Weights of a small transformer language model.
Architecture: LayerNorm before each block, learned positions, biases.
Training: a variant of Muon for these matrices, 525M tokens, 8063 steps.
MLP neurons of a small language model. Each row is named by its layer, matrix (up: input weights) and neuron, and shows model dimensions 80-207. Each number is 500 + 50 x the weight over its row's rms, rounded and kept within 0 to 999. Numbers have three digits each.
After each neuron's rows, "fires on" lists the tokens most often at its 100 highest values on Wikipedia text that the model never trained on.

L4.up505:436390501515438479494538470460573493564458540514570454514537483449500539521517489467518470550370489508533584437525430579510482460452503569549540456470528471533481500485474563459434521513474523474597481548505576410505552535444467481527451619499486520472543522485468429554487499467607584467499512519591558448436472477511457492510432505494492550470537427494587433534555428452565475548498
fires on: "for ", "– ", ": ", "=", ":", "with "

L9.up508:520547432580528577402446577525456568628476455489479395410498542509557490596490484466542548475540507571429460446414534508447493564534482421485421587561527505445617474510436500508546541400548461470448435570476536469520506518496487533486601497408480491423426464476564559433506591442595606515537400486429471452498578543507572457487456427479523487441509454531545522462577473494398425517433
fires on: "N", "T", "y", "–", "ic", "ex"

L6.up383:477519438494486505465534484490545461524530546497626451548542557454591399559434442525422493522607491508476509459513425584529490540465500536452459514553560458516521457577587510479477442449458443556464572417475413546551501588573539479495513498493513490465551598495402518494602586470441483573519546524445512481456474537458469452492542472429446473532387486463479542436520523513426556541472
fires on: "e ", "5", "8", "4", "9", ", "

L4.up708:545519541481455470524482519551456444373521519502424515487470483530565447477574498598385496487466557542557588590497456433511449438521535411547486530538486577474475519419387533518466535530439622533575551341483503467537497522529482461502534502486540437543557526471502568491539481468529509495591456505576452487485543529493518534475474536370477419469378511475515571427507495513591507552493
fires on: ". ", "de ", "-", "u", "y ", "."

L6.up50:517500579500440445586507540529442438531466406438470578494515459512492489593440422485499535518527478548507436498542532510511509562477376504519463495561454432483564491506591504605415570528445482523591483441536465510527474512544471441407595448561555439434430546511598524405482488534517541632501470482512518481486523487479519529526630529530507505498486433480464507527476553455465540539535
fires on: "tr", "le", "a", "at", "ent", "ur"

L8.up77:491451611457413371449600467411522552541512538519515584493474490490450415478428476407584522504548482531524482555476488530475563505479424513489491535418562499485554516440412484596487465492462500517448577490462529587433426575510476471540490430604531506496456491455469467495512479521412513587578483522438438505507547411442564455427523608515428568483464592516611613442475577457498478561528
fires on: "t", "er", "per", "ed ", "ser"

L8.up46:438549438518593552452499564529553513475521577486450334553509554447516490465486497501464533597437498421478573574535429578482503564490477491486509458417529461539530548489568457453582526572491531598525427473451484526436471511532608492445415479517525430470588506493588464443543468456435497507540545564557393508495407534560371527419551565490502476556485506538378389551444471501503439413458
fires on: "i", "ec", "v", "s", "enc", "iv"

L8.up323:541482537545420532493493541531425392571574530512540552526531582501529508542488455486498447511595443463426453470465505470496532496374577573411494492588546509540576496435543531538482493505482455462510430490541506427378507512531462521471601458477481536463526518426517601553463461462567619578510506601458478524508523467488464535492502565436432553532420458501497532409489427413483454527431
fires on: "t", "ac", "on", "ub", "a", "at"

L9.up387:531518497464500556548492543459515515543529499497488577428402593500429558516443479487486563572479433481532440445436525511483498414525559542485545486417480444555524502422510495458502521471540489436482453577510512458553646426571512455431472495431538545503439511468606550524429521502532575422495374468498528484545527482491487402510458551618551437515497494584464520423556493488476516512423
fires on: "L", "ol", "an ", "loc", "fic", "ul"

L8.up67:481456532473496545471407495578381508484509473580472513467542559457560475468434551582460509578513389637507515568502464557488511443510490516468442554470547483475564463390542378457465446511520546483500509441525493500430425493477467465479551532514586518497489429477447517485450485439506490547520598516514499441479428438442557520434512469518522524398521579583482485461549480453438598492499
fires on: "ic", "op", "ri", "le", "et", "l"

L7.up819:527507489417564452451543555564594493476561512386508418466481503440540542499515387510453583556490447435446503575536522429576522469534532513512438487563518589520506534464549488483439548462588535460616474584589540449469494593560508492414518612495510507497501474548493511489585425498460439558442563493533446513492460444471468428444504635438545520522429484485529609502450599600521503484474
fires on: "\n", "\n\n"

L6.up27:508452547488495572508476580566559485432443484565447484430457534442521424541617448504445468491529593488477465512567537440560548384476495527518457519555506463494452451501522509442482634382372506523466481523544566467536467530523470490521426480519456534488524460462482483449519592432577427495501475539454490518432524589524504502518497581516508553380493534492477604519458532568436462505465
fires on: "3 ", "2 ", "5 ", " ", "le "

L8.up820:445536492449524506554586462468531535444421492399584525488412459469632444486493543597531502527436530443542596448504518423452517511460485551453447374432518565574559424548563458499500531455603442454523551509560529504551445591526419481389490440511476500436553609436483481510519576456594517480482677447504496469502513525490505486468462440612574539477531493497471520523504540502473466525477
fires on: "to ", "on ", "in ", "3", "of ", "was "

L11.up665:521601443585496464571457468461473575499467486513580478521535469497524541415439560473582471517515481549580529458359556516510447405487588596454522472626559452543491501534495487523525437460526465495522461484586465494463532512561447499498545567462497506481426481464599506535457483464547499437588609531589501507494520464451492501434500560628539491397570450453478406545468452511489538507438
fires on: "i", "si", "th", "l", "ti", "ab"

L11.up507:450511430616460450515532437499484481568532523523492483601473485466498485439500526523515380539477487470471517464495428444455476402481541528573483525516534559512479525444574482454487491472628553541531410477532428446445504470536525455498538491515589435497477400547434533590426514462449479559434509464554591552481560507566484521451500470590450515484572543448496475550487434441555472513541
fires on: "res", "b", "| ", "od", ")", "f"

L6.up343:474499480483475426490447523437507485565594373429572422416494612489524473396489531427496499601519484438572586515558475507578537488414527443453550492550444500534547500496371529533511567586527519552505524526483566504516467497566518545444514523514569601524474538497437449556458388482496483527470483478606491451507462540519400496534536480495437402544472529570500563520514500409484486430542
fires on: "h", "f", "if", "r", "el"

L3.up585:557576443534534485494518619549536417543486540620578536446521426492517653477425418457461526504491455465481447490525421452468511478536489547554543511467456492446540401465487492501468439548421587456494492521498520460491478430545505563587521555471522532582439498462501404453419525479512406489556498482529574476441506509505538505494531509554583529462542597431486490492479495459472427535470
fires on: "A ", "et", "ome ", "ess ", "igh", "all"

L3.up251:471447431524548488548434552487497502546479548571541420481483432385492451498588446465577555478421587533527573508573498544516523469442514524514478536473492445475499534494483514485537553498623475498503466489614428481450433479576442525523544419461515480496503475522425490480524569463567402510555520420487432492514435529348506507540486538469528444398479526540559503524402538575550522456443
fires on: "Gr", "r", "ul", "opul"

L4.up499:489368473410390491462462537440366522459460542498485587444534489512526486575468514554484461501602530534549517569483438562621488523428514461442462447470558561540469525420483531587490513516376542506474501561447556458466481482524568425533534488507495495443463455539510586505542590537470502506512548484475500458470651522545475554481451462535472485594476560538486552544409496498501485558488
fires on: "ing ", "ed ", "e ", "en ", "es ", "ned "

L6.up99:506487478416559504448407544537519511495496455460486501420631515525558426444533483503437515557528484524536489522583431446593540406382533540499460593440446458540587430438598457469459377515463522488559477475514540465524473542497510602539483385488459485550512490523506509583465495469568531523560485536522549353499476428456587445488491537518498540501494533592461545515559514486485513559453
fires on: "is", "ell ", "an", "anc"

L4.up541:534489575571555542392526510390586456421557534461522559490466526473510546571545581441483555555481461479494530493567503472520489581531407504488467561502542434455546528561459486425547483458517511586483598500510515514507547466532504476511535535548578557532452453472515396453484434477563547525503560564476441573481377462517595563460519525571515520512381393508419484471524498538574485574545
fires on: "ar", "j", "ly ", "J"

L8.up287:629532545422435521395451482472511486456482549481563561471489532437503556515524530496411474542498593489528472455471605475458535506534459511427567442598603639458476450556453525423476446475503553500528514397481544567549481488478518509516527501498495557517559489486507469460509507427540492504437509508506438363480476514499485496462475572481471494495402495489378471446601413432424355527543
fires on: "om", "eng", "us", "ver", "um"

L4.up269:526465477466487534522439549508477567557418544485516473515434465485553480565460465504456531477521570482502482462517421491619512650485490513558415485501466558534475473533492527465513461522546528552348521525537522557514493537532487509510567472487514424481577576597472452508572518544510580554539420408411518485477550529575484354498495488506499511483488531589466485571396522530487532483547
fires on: "n", "an", "th ", "in", "ann"

L7.up162:533517463481462585560479408508572447596459491524475508475477491543539466596351458522482419543592583498494489531469509535429375528494521553585453497497531538492532538551551548510482501515474452475450483551583524470388448462532500582483532410490522415494464471562573548592438400489447535557587393449412580493577555589520499489521519504447534505477492546501444512556460443543473475542548
fires on: "n", "mar", "an", "t", "f", "Mar"

L9.up328:501568458579420507495497571475511529509509639525540446520450459381499455509523560510569462505463482565574519569473463627554421501546488447408537459583446510531553471496471513497564531503421460485435499482521472531501446453494458529516541525465569460537433464367515473491467555490429504511493565458456510535557482479473449450548497551589422477481530498615504628520520388601502527501438
fires on: "en", "r", "ir", "res", "or"

L6.up787:446422565448409540523403504468591581496509529439554537497464516500498598453509552542537539521560531500469570402465513507502521487502469415386429502545433517565507476522479627535561535472464465468502529499498501544535576474585490427475490451460474525435549527555464511430583544463576531534568520467517457462573546429440485551512556517504556504512500557471572391390375447483442405514507
fires on: "-", "in", "an ", ". ", "8", "t "

L3.up633:496455472465530455473484636525518507444475464414498394537484486518521524589515458561550543552429499488464479471492541472544448552498524420489482494456504480400541556561580568482410524491552571504498464495563564545563490541504512427472465452557496370393442496488550476495522443500589511438506511555470446532534526594475522470521537546402531531508418434530562525545439567548438550513495
fires on: "\n\n", ". ", "\n"

L6.up443:478419464608511485530501530432465466488548442467441531471557544440459574539562387533495521470504426455463590474488592549536411467494502540460451431564482445497566449512522617510445449575514429559458535557525529526526544510535475400523437502453586510543495509604399490471435390400459492549395441508459544536492525506462587464554453500553482455543451492549523479584446506534577559468369
fires on: "a", "t", "i", "S", "ac", "oc"

L4.up103:465501476586410455406544553498495507534449532473470496425479521442522512440440501387519525550511394475469508527439571474429439427485529513466577499483526568484498525460557536489443602459579479479499496519557506514450454438475530389609561502607546541444446488558473502563552442524490511601463513511445523438491554501521481513512561568488406540507500486436421499426538519510531572462460
fires on: "od", "ad", "d", ")"

L11.up584:534491535533473551550473498473570565463506535471495463518529576605417513464430508626431464491471532444477486409396539484456441515499441532525415505429507478565538515539536438539507539513520504466505496590463456441471544371460398495521503535559480470486419507609522499462537483517471520473460472523431571500544499539507524430519529522464623514384484487635399471588535474468385523563482
fires on: "15", "el", "al", "ol", "16", "L"

L7.up230:501514443565502480418487476505484478469545559616408583598505515459490518462445442465533531574529443434472562492535533595636439433487486561590455469448571351459636547445540453431566500616504530473489544522522449571424430466586482488504483486509461518545520461498591475543497465487498547514600477589468501559472441478538469453491540461441570472526411500507487561536524436578470479425501
fires on: "ec", "|", "er", "v", "ch", "ou"

L4.up731:492499479557522374530422508410392506482529483434444489521453458532525628524458499465589532495419478559591510475531598510590516453506411504479535622485528515506526578441581492564436417533547507501516497455447501428516493554599542536543493441521560484461449458468554459333486483540508473500538575542501552559470480548524526485455497429537426521529474545446547425549392564573486532511406
fires on: "ord", "end", "in ", "ased ", "ing "

L6.up216:497555540478537495456528510447550529450576485532421484506486502577385522521474502372573522540514508535465584493485465541570514502498483448510404479466463418570624466546503557498492505474488527588472499549527428561400559461424405478540404393450496546427545562502600484534477461465404591596551439459566515465489487489484511670488576589520579481474580446525538532534445516520480566531530
fires on: "est", "ind", "ar", "ar ", "are", "mus"

L6.up114:622563460502495489545452508392377513468472400468539517619551459490503498476532482525500465565548481464449388515511461428500478453521552503482541491523541497458538472460498483445534538445535504510526487538421522509510485463410462572542449483521455523493539471515535537510531442522508450552554460433466587585465584540568548498483566484493513487484540495480577425490519500450497432540567
fires on: "s", "s ", "ents ", "ts ", "es ", "ings "

L7.up805:435494429468522529434514456503577575518462543482526581489505519446555519519547417535437484442458530540394511408538576430453435560380541513493479485470462509471571439585442591464570452500431525513519500424473396433536552416483531528577538460513481480497439503562487408455507499543482548510574583525532425592583496494465500429434494489458448589475466440519461501498521529544534479553569
fires on: "n", "in", "c", "f", "ol"

L7.up678:528555463467505480564479549550480504589495414527484485481564506554547507414505515511538518572520385376442474494509479436644475504493522530419454469577532422528517450377507496460501453473492503589455490435520592561506445449505532556570514447467495488496533454396528418491573430470560489410497451471452558491497544429494464495569488433469433600461527535481512516494521574466514440556442
fires on: "v", "al ", "g", "f", "it"

L3.up487:460465453481456506444508524507479410486517539456509624489454456545451513478410435563467533544540476478462485507546543556619536439477521488536518430458468503392464471568370582544488485397429569466572564549472482452513477534521605439454517485447495525481496614411517547542466416467515508491554487521504521514455484490437392463476596453486510422468441481402525470465508613524484586545563
fires on: "ro", "iti", "cre", "bec", "?"

L6.up551:485546508456464520540501504498534517578472393531567469501545459574450584556512541545530472519456477530485504562503451596530427462579465517566514489512561478504525446471558483565433524429411494440505446489442512567533582495509563533554486490421459419465575551550456455457535494474486410477545485561643510556462563415558423513451470342516552511465474480460465467617463555514541540501491
fires on: "z", "g", "in", "o", "h", "e"

L7.up663:516590535500387447492417516521518460528498574465456573480470552522500456439505558596486457493512479568393552479449461521528499459461475505447352558534446557574554445482512538554456523411510504541519433488505527538535519451572496479475480566514503486505601615488499435521469411479512507578579494511498418488491554444485520535496465404423500492562438529552525555443458564521583446495475
fires on: "ant", "u", ". ", "t ", "ed ", "ere "

L8.up299:496534512529442499508574549473445582477425442535423542559496458539495464507436520484474473570500519522589432473428597543535501495564492508437513560538478566479610551480599571500462516563510511530479466546404503496449403516554449486504578364463545583472521461478491547574456529462561499532536468561570423486467549455541443470493470525528413486531551468497475495478427470527497464538425
fires on: "des", "ex", "x", "dis", "ak", "os"

L7.up349:492469431455551540501440500482480447480505525476523570425413523395497469609479483611538452507537500523427536574454522496584572564581477466418494474398542480461510581435508455468397511538524548424534468493489427497504456618494566518444471442491497472473473556479482570497546565431417608490534522442510427541473588448480400451494526519453518529475503492535620505549478562469435480569450
fires on: "ed ", "ted ", "s ", "e ", "it ", "ay "

L9.up848:457517554467486475536481467457546444578548476500566486424584485495603565422488487473490457488443547500515518569470536520562476491521472522500479506470560445448535492408466503490410535532543481558460514397536488606526415459546381577536542520487490479535585528519417576541496491568446410483549521457560600455449654463469559634422509431539528439472523538536512519567545528487571427523466
fires on: "o", "e", "p", "y", "ly", ": "

L9.up490:443497555495490460578450544539460542539521514406551448519409507458464531540495516482451547499521459463334556465508508528457444432525508524595580449424501563483429483521550481435526442569578510524508493538507439625457583432468497500503513553405554462513526519447457505473598478534399483565525484484506472467547521604519564455463508497477688533399451460562520470448551563438485519485495
fires on: "le", "h", "th", "es", "ath", "H"

L3.up326:448527469479534579484429588544497529556494494450543613457390494401403486496493632467540539526487514457490548614485549616610545479368523483592566486442430529480534545492444404453473478516543447457531575531425456554483570529481519423526492422521478501493435438522497530521478515503541533511459485551511477495503544508450567438487409432493575500509505423492554512578542544516533516508489
fires on: "–", ": ", "20", "/", "-"

L11.up36:553474499411398426557539503445548488503594496518600531510408467494530482506484502421503482364505451492563427451550480510605626496475469525531444391489421518461482546505580551430481519426536606512522485458449628561457490488473494418502586561495515413549457546436529453609473476589473531516516437443376508491424603506447527446499478522600507479497445493538502506476473573488467540571524
fires on: "A", "p", "in", "ran", "an", "e"

L3.up21:556482485489478535465548527427487462489628439457533445494489488450548462480530481474488540478587396501633468497525415559541522497592508513483465489473454497531489536579536522477526545542552426501447390609529508480518461373517463504504508440463429538529423562404554464489410440555502501472504532427531416512545442485533486495497516449548486465464565496551590468562453482607506513491548
fires on: "ir", "pl", "r", "Comm", "comm", "S "

L7.up601:485520504540428474453520529489511448483500573423451444459436597413414394579533472471542529473525515454505512532552502461631546529461493523418540491523519429428519556601509466402496532577558546442528502512499546578557436449469464490446487487604532413544487478500427449473562577514559429478445404537429596392494453512495543516484549486511453540537517469473501409512570441525519460545557
fires on: "e", "n", "ch", "tit", "-", "ti"

L7.up113:469419445436548579487501518529485519498523582597536460464620522558465544482494409531503558468406595548493513452424504523573390488522577584442538484552455416491519572466519494388513439496451515444570571465441561521503452528482385498402485584611531496480529534515561502440552471598504476455541517534440619527502540460454471437466477535410508538557474485433475526472497542478451411572552
fires on: "e", "z", ".", "c", "2", "n"

L3.up762:552432470599466553442553509469443493404540486483362559536527448527591534554502492559512459491454554520600466465488449625453522490568476391478570461437558523497578588564548501541494481598546490496530363511490564535479479519577496448495523443479425533443516442531581498447473481516497588456521550504555466521436514413494450568468517479462482481499491442471514621493482536546434410535518
fires on: "Comm", "comm", "vis", "x", "ex", "in"

L6.up23:553516416501508411517553610513470508448482557459609523432559503453566460545553497422522463512530601424496513391467542497502382530493529474459528438578594532535452519432452539400493546488482533468569451514492534534546455499485490499464482485507520560598565468460484478552571501516492456446422550501447605466501455404522507520424499456491440516553484521589470417459539526563550494391516
fires on: "t", "ti", "ch", "c", "r"

L3.up539:464458462467456488452453628507499500606467455419537589516571510447540550513517546448516491412473463485441541540504611510469510414401472444542531557456521537581540503522505487511457476423610469473353546570411516542542403559531481544541496414605446491503597477467521493561494524447565545488501482570503573460551514453527539446533466524591479477544514510458459553519518535539513499610552
fires on: "-", "ion", "ce", "–", "ue "

L11.up337:527560526534477564489484536499518451576444550514538488525513577521512477543464497480537511485554525625586513490456541440565401422428586425500475604429595541537520547426391376534538483426471527385490528458513599376485465451545398488514504447488542441438529496529435545597512500466418508440479452551552373447458506501528560487582529543521495540473537523504429540441482460459454540517506
fires on: "er", "str", "id", "re", "'", "and"

L9.up604:440457572550513487530512546543530549461521479537467413446519474494438515512410519528486499479495421466426490483475489616567465536520399498486519573534591580473490535468521412501509489569471495544471429535558579435520477390540424542525448534496457439534562439565549581557512531432599482529512399484447541574581456598490374548555453542482601461508535527608464500488527559501466524547498
fires on: "re", "it", "le", "el", "ol"

L11.up320:475520524481466444540513469440591452514504596551499493532524511401489558537414546524477443517476565464577508433518540517554495527567488504491563489442535451394503566445593615448605411468543558478462405578566511547495485491605432561451369447532353473496522451593559472518529432574539459507503525442526441573463507499516506466512561494516493499410478438527540529568552509548468494510508
fires on: "|", "p", "on", "ch", "r", "e"

L6.up509:511420391487445537513550494513500499465575499501545579562460527495512492501440471527467522490516568444488432536487519494554567579534528477381456536499544429557467577562483562476542568460506407429513445527509560538463555511498453440455521519460529473521612557451618462506497436452463549572479511516556463508504518525584430452422433540416481556505496471475515564395419486443555539435514
fires on: "on", "ast", "n", "il", "ub"

L9.up349:409540392445598381598598542481505504424499447457487531486481456482601532525507476487532504507452495507612544529520486571557524481509508466509519573476520577501413501440498421455442523479472508451518479455508482514578556543518530380634525481475537537559493465514410532422457517463583416520514578376521471440485489537531419390444456432544544451546503469480527584464465478532506572525524
fires on: "in ", "u", "ord", "ing ", "- ", "i"

L11.up211:452577442446476461509527499481583592393450535533450519408515516421491508545440447500575418449430437481416511509447475488571531480485492551510455558486456463469560467516486583528579564375477525453412486525530425561502483522495514516513529513500441490518606539515450530400523537529445529530578469417443439632559471626439422441465448505543564548478475539563540491551456524493505396486619
fires on: "in", "ul", "fin", "F", "ol"

L6.up137:535473367561544444466503464459503456482480430483508478509539581460486558507441498521549506578500605534508527506447446587538407474496515437473557399539558587399564433552469498506491457531432449453531450503512549458539462478526466527538446489624494520438481511495558483472536476494543546502438474524421574524466470442546408611446481452486554519493455546482559581559490618527458445556550
fires on: "c", "l", "k", "d", "z"

L11.up643:421530432383425494534571512523507391528449467548531508473514457456517503515427498509477444534538415523536550506547543491583530494475544519575525495514508513444499442459502570509416546429567507522619467511556474564487437477519597407544460512459584444541503538511536541516455496551559465466386423480558506515604579511530457485464510526528571508481472441480425554404503499548497467569517
fires on: "re", "cre", "bec", "H", "o"

L6.up253:471514455458442482545458503448548522466491469581473550480456479518495510584431496579457432531498460513504497578501513524555528546463461422465517504420484591447449478474609404525456643512476585574503510549443478535439504511592534472418499449573572579447478537539425458586409489458429517450535592536470407416504508480553486485403540466433422524537600596542447575517482531526425499595458
fires on: "to ", "ing ", "en ", "ed ", "ted ", "on "

L4.up700:496400485568478487468482412479626511503540477477580464583495477531476508581541508472415553474575527596505573477478490495439641520503392533521482494571552479441519475576521536504446510483508583476441491493485471435473461469517394439560471498539508660489504461455555473530490488470531602503448531403608474527517483420539534632465535507527494526522481370536483450486503474461453546494521
fires on: "ar", "Ar", "ly"

L6.up194:539433534535500563485455607498522456530551428491486541462550575504532528542466507557522507487413488452456515516546434506553566436540454514528453531525559567384542540611375508560529501575502501506479544493461481469520564488610467472487539454449516445472361439569460542441496454380446549453544491514463509550449467433459451478558560474587402463580448605493499490482493465502535500453426
fires on: "ol", "ou", "oc", "over", "it", "ac"

L11.up703:450547457500381462502581512537441461546488535526507539472453493479468531475446474532496479552453465459467418496505454543563549499460335415529534547474543457492505584520455488499578517519481533514475424579555484540558395515509467404394616483590552526466577467463584473563464464475526475501566491473474582525573531498527400528491522468407529520503480448557507556514562477474483498521487
fires on: "st", "ou", "ch", "y", "ro", "g"

L7.up865:521483575485433476430594516556551438533511545613400508555453585423435473479478518556553495550458561415500529475482457526471594524527473495537573461565550441471582484550433483483504497497470485523550460562514515485587509454535473456525563493607465473455577493448462501473602479471560556475507442502525523547613521511504564540428571522489508518441478534460474495476505546474412449498457
fires on: "ch", "Ch"

L11.up182:508492437445522430420471568438417526539453533542423499500522502451535509546551457555473518540521555433609476560498556500486559507479447626524504556463597447543493513581539437501503521454521524578467573550458482509504482551547461426593545466587411433609554569568369493529482540417429447521561537446447507414396453481445550483503541601428488512503460481494487509445467520444504410587516
fires on: "00", "0", "4", "20", "9"

L7.up342:482408608499559475457585379463505541533573522490476499472556567534518521518511497503561473482564511549450505485458490510519440507396451474556453590458570505481437516507437497562423477561491479474463521505410490547518521521589490542508513548425380482454547563494506471448420444588468481465568605464527447539520374442476584467492527512471408487510463518576420531511529574610452535566600
fires on: "c", "l", "str", "per", "v", "er"

L6.up333:527564513405520584572399462482502549551400471451555446452623607467519523466494519489420515499579546458473601546569552450397427462538432399506511578451476500545553427538560489496495553405486477455492504491484483514476497503534455507584482396454458431413423588445429511549501566495496476499546496523491490484352529519500564496553519477560502463473509477575510561564519482509460498596454
fires on: "an", "es", "is", "g", "um"

L11.up90:560469495484477482608473487540410610527500407458462505468470530553372503533467477545521499475472489476399532652527605511504514413525583530530587478502500475479562421455539542536501492509486518583550444574548503541475519512451498388461541513469458498485491557514524440554531418513586522525522529524483419518467491527533426413544467500492490509495411460570509543509570489452519488494574
fires on: "U", "th", "\n  ", "- ", "le", "ug"

L3.up705:496495522511480504495603550558574569455438539452505448458472536373581469553567440365517432544528524467568413437560513461532482559482464498497530583554452470524535462460559515495463574492423520591534523559527498468523403453513492461465430501462552494574494553438490559485452500436447507463593486557569588500570483519422506571491446501590511446499472577546401503572438599480455507459483
fires on: " "

L9.up273:469503546515476507368578473547424474526528606425526580434498494463510547456419461548554563542505462451503607524522485553400514473499452569543573497511527521450460529604493488522452485464427488466419475511598401490542400503535557464469458507560559440418593468495518551497546558534525542530469503480549435633533511533470513461380425461532411428528518445377454483486497466475552463568400
fires on: "b", "att", "t", "ab", "ac", "e "

L7.up660:537484533499485509485555466532447508532545435511533506387506523569540436486515527474441443554505526541511471522522539509472417540490417508506571583444492519468489493522437448530561523598463520485467575490521574515509508484589433546396539532521549554547480486404422474547491527424456517556527481700566597407429578573443569496537507435414460523482555479615476507495504485463457457520463
fires on: "st", "N ", "f", "v", "m", "el"

L6.up337:573503493537474415502505566503450586513442522439538561479503483479514387493553450612493525559436441492481481512479541526474457532592499513522566540508570494604509508547486556450407602534542513409624515473529548476580488501523516427527402529529481563498561445585495532348489538532508442523503535554458528460469606486508500516489545441563592514487472446371466514504495458502542550571480
fires on: "of ", "in ", "es ", "s ", ", ", "y "

L7.up83:550484451483439511478449568493396498495526464433507415465543574548517380454530450549517526583503464536536532424536451409519513550597478536469548534537543503518438485515505468352511592436423522538487508521537471483509432456437512609507546516535389439478542490543564562446619581555486487524654436545467516572486518574572456468537521512578499468439544450447466491425525462498489547541474
fires on: "s", "s ", "es ", "es"

L11.up369:459406459532581416468611543483546461551427499516539515533484382471663473541468458498447531510383480538536447520456533504514503511450560505385487552472544493507574500497431420493398569508441625518586535492572481410471509529402466496492541525515544546598503486568502556386518441444490545494474521436546381550440486477532456568466420516505469480442541439433466445549447408433557519522527
fires on: "with ", ": ", "from ", ", "

L3.up469:516517474564454437461453543472451427548494505401531550526565491505491554583563462515561498554500489455478423474502492570487462414485442546449453543548451498487394525529481552513468504517513571408544548519422465535477469598562478548515491497578599449511553514432457500553487561450547440514431556517421503540532488459511573489405483473514515585431519508476526539504593440489460607548483
fires on: ".", ": "

L11.up695:530457465446480590442469445468526463464467505472484493575453449508542486490480489606433527518577419449563543524531482406571565461447523438476538509513488579528426542459454456537543541514557545394552432508487439515593407514599471472489543397542548606399543528490491508527585468481559571594511574574586498544517520506447468515474467397587425463556465423541537560542438430481533459473519
fires on: "on ", "h", "in ", "to ", "| "

L7.up858:613472501465541445534492529406518431537522422376571540469398473477529517501561504494534500536524546519469476476575567534528538449547449390473456444452493532517495549527532475479519591561524511475462557552417525610428501429550497435431445501462500394510562542452508568602505503488529546537470487522469475446558536595530521342530490492514439458426528439525527530490475455490467485440467
fires on: "ail", "ir", "t", "em", "m", "ut"

L9.up214:447533424379464476458477464511444479454433594492547473607509410533538501508508507585462496501463419423487560492604485529506498591533519489491481434459532509541461451501476484456584412539440534497535495390443490553526471433552583451498543490555593506441596559628488518463555471460550541531459506358458468507475513518491469461500604458478437552515515463583572594545563467520497552563466
fires on: "n", "-", "in", "f", "w", ": "

L11.up81:535433485646509551468528456590454559478552489563541479577557452471467471474416584439559571477645430479496518439408517530484405476507526549479390431494606416448538538466543484549451541387418538537527438543561484591384470479560487488545519490478510496517619402503442528538471461500447461559526495569465523507494504395506443475453500453508500523450527562525441482506532450559453472497475
fires on: "l", "or", "ic", "on", "ti"

L4.up548:500480589433462481511476637459502396565479438490516534539574454506489537615467463405526402509423551569487473519496498496537442540522446521460462558563408492517502608569435503572422459487582509410463514506388551525420510510471416473415451518546467512556539453493529461477593514566511560435551620544468547511563509541533544487468431433505503517497551528465533527532530515381485482456457
fires on: ".", ":", ": ", "; "